Weights of a small transformer language model.
Size: vocabulary 8192, 7.27M parameters.
Architecture: LayerNorm before each block, rotary positions, biases on query, key and value, tied embeddings, attention and MLP in parallel.
Training: a variant of Muon for these matrices, 162M tokens, 9876 steps.
MLP neurons of a small language model. Each row is named by its layer, matrix (up: input weights) and neuron, and shows model dimensions 80-175. Each number is 500 + 50 x the weight over its row's rms, rounded and kept within 0 to 999. Numbers have three digits each.
After each neuron's rows, "fires after" lists the tokens most often just before its 100 highest values on Wikipedia text that the model never trained on; "fires on" lists the tokens most often at its 100 highest values on Wikipedia text that the model never trained on.

L4.up613:446517439492584619460467539504518461407542525567506507505565491352449485456550496493527498494438554509523433586498460499484580512477445456431520503582553542483557431503482407600495510426533540466507448563518614501544493525483513437540571431458516455575476484497407501513470523517534439486
fires after: " |\n", ".\n\n", " |\n\n"
fires on: "|", "===", "====", ".\"\n\n", "=="

L6.up207:512485428474576540485532563478524564550531483534423523486604503438535502497489572474476519552484530508484485490538471506527504478474455647451580419463494574387515466514509499441588476496485457532612503560505433535436452519504501546430413553483545436549565515541463484528448469527445387487
fires after: " the", " |", " late", " early"
fires on: " ", " t"

L7.up254:544530526428566557471494588569497487468520397587517602553516482421522512454499499515485533562416531527564446512513547501573477453505571553485529543485528429469410468487506436571529540533496401505535451542519485485497517442515369535453455516479546493523495530527495467526535393426508508460
fires after: " |"
fires on: " ", " |"

L7.up349:562537426546498473545439474503495430515580437400515514541554404470487487487494494466578521449555469550446518489461600555478504479603595493437504429564469571578503523457501521507484447464400451486421553532393535532525422509504521525448525564502530488522541528512451514438462514469505424475
fires after: "1", "2", "6", "3", " |", "5"
fires on: ",", " ", " +"

L4.up581:512504458539415593501513490513555403536561521541571572577572511404462500502561577520496502536502500531532520452535504543513510501486514463536569496494522445559536477492461469542411438486416386475582514550502471511529498453496494541517531518555455437484495419525477529489507530484526510559
fires after: ","
fires on: " ", "–"

L7.up898:431523460545460491541582503514491410480481516444470456475537422475488573425563528478411520437507520535486484457466512419482481456479545510577450453464534477440430489521491560468467565464487618695486475587516509532454499470469445550496424473550511578590501523521583519591557494531519541499
fires after: " |", ":", "}"
fires on: " ", " ("

L4.up869:449460425491533459509484517448538470495487458507492479487488465534426479415411607527560552443488545592494420457479497483447494429528610504510504590449609489395549499481499458536538529507565487484446489537437548494491439502477556536519499518570529502558495543467447400435530475497515576548
fires after: " |"
fires on: " ", " |", "."

L5.up592:442492514517440521523504461533448535449545497555441534505458443447496474568445507429442524498549427510471442516559437461412508534457553510553574538455508534570414562534543419474534526520448448555459531475412542507406594549561508502459567491489554408542526521488446518559571569433568546526
fires after: " |", " "
fires on: " ", "–", " |"

L6.up752:405431417455499476494543561553560486440453519480459509526575429553477508515503438454535513437404489465445508479528512503521525578480547518496564459522506487519485482607553525551464530535463516494486386501534589560504587487441490541479570519551393495501468481516508558541581429493581485528
fires after: " ", "b"
fires on: "20", "19", "f", " "

L4.up310:526594501473532443480517580439568515480501494487638421586474472448504452553516509427446473468522444553521505495462460520491492504538450554468408613565521591435548499407475487502509457499506504451443498469548535521557483605446601455528523555515482521497403450513388484493508561499614479497
fires after: " U", " A", "A", " Tele", "-A"
fires on: ".S", "j", "ux", "w", "gr", "d"

L7.up946:527454492478515587513484525545621533556540509565431512524614497565462567473533555507532445465442461496475427550557553446560509484539480522495506410511544483575474498506501516537535496490502468524515500509461472554482509494484523462479465491557529551514415524468499450484507624484460501451
fires after: " to", " until", " En", " D", ".\n\n", ":"
fires on: " ", " until", " the", "In"

L4.up525:524491499475553499420535491513486586496521463552486539452555502455459472537427437494525536563613532534463467486430443428591454526458384535492393512490433438470497559504419440526487501487490427532435458476495515547449458597405540487492487493529485452558461478572507504512538495547503543479
fires after: " the", " following", " Shar", " same", " as", " first"
fires on: " year", " time", "p", " age", " well"

L5.up490:551607420557416504512499545590467450503497454534547525564477526548463522487501511503395507458525446522445426566441609507522538464485563576564515581500574516498456486462549525425623506509453421441500449510444460586569434434495496532504478475483514506456448534565456519496519461498467603554
fires after: ",", "-", "===", " by", "|"
fires on: " The", " In"

L5.up514:444513514461371443472529500526478558450526429447510519572559507499490439533524578503500564574557501540433420501510543520430463501487564518532566524426539552466462421501505511440359563486559437564369524494417573625498430506537474471485524521512467464533503415448496491455422588524488469518
fires after: " |", " and", " a", " T", " Y"
fires on: " ", "iff", "ab", " bu", "if", " prot"

L6.up792:515496556506551524420525543490539436437503560453556539479401509420537495439392511388548452573567440490437465457497455438545507526501544451631580549468563579494543417442445446518515503388509579468456534491484515517450543472519394521574503488596412515537465549481481519446531452514482488405
fires after: " m", "%", "/A", " %", " o", "^{"
fires on: " |\n", "2", "z", "d"

L4.up85:504480414468507517394409537487574535558452538462617505436588578510512560609449600420431489566438487491496497478479441494458550354466553475448453509476466467550530552465519554476471499553607567484489525517482430471432505457404619520549606535492500589509495519591443473458429540449433509531
fires after: " |"
fires on: " ", " as"

L4.up492:495491503479597467490559486460508486500584424474469533517548499638420494494458565505531455450518483446494437521454534559473493568409554516497556421534529524524486609550453496569531600523429566521422514486417460579512491468503473436495571530456426526484635411565467502416513473487567440505
fires after: ",", " sh", ";"
fires on: " but", " and", " so", " however", "ut", " because"

L7.up760:634470474520455472429479500469523410581509531445562504520630453470552468518596500432564516448466548565466530464553579511480473472512535446410502547578483560518480461468409511447506504533460418446543450555543474551509424554508532529487458607516565550525564439511508464438543481431535464482
fires after: " |", "|"
fires on: " ", " would", " to"

L5.up431:421610627460515489465472538473457480423544497481458507382531510521447523535457565568502585451493491563415523433524552446477484547533555532540627445633464502445522504502558429473493443417521501514549450514517482541467386519453429528543408541505473508487585521449436532524516421470566457520
fires after: " |", ":", ";"
fires on: " ", " +", " −"

L4.up671:585608442558463488511551498449515529535506527581523579477464564566524398436532538507520452500370485418560532505552488510447551489572465439448499436556435502473449527534540532558435463508538587555513448517446507489470531489552499426499455484569560475479501478494513451444509450492512445472
fires after: " |\n", " Born"
fires on: "|", ",", ":"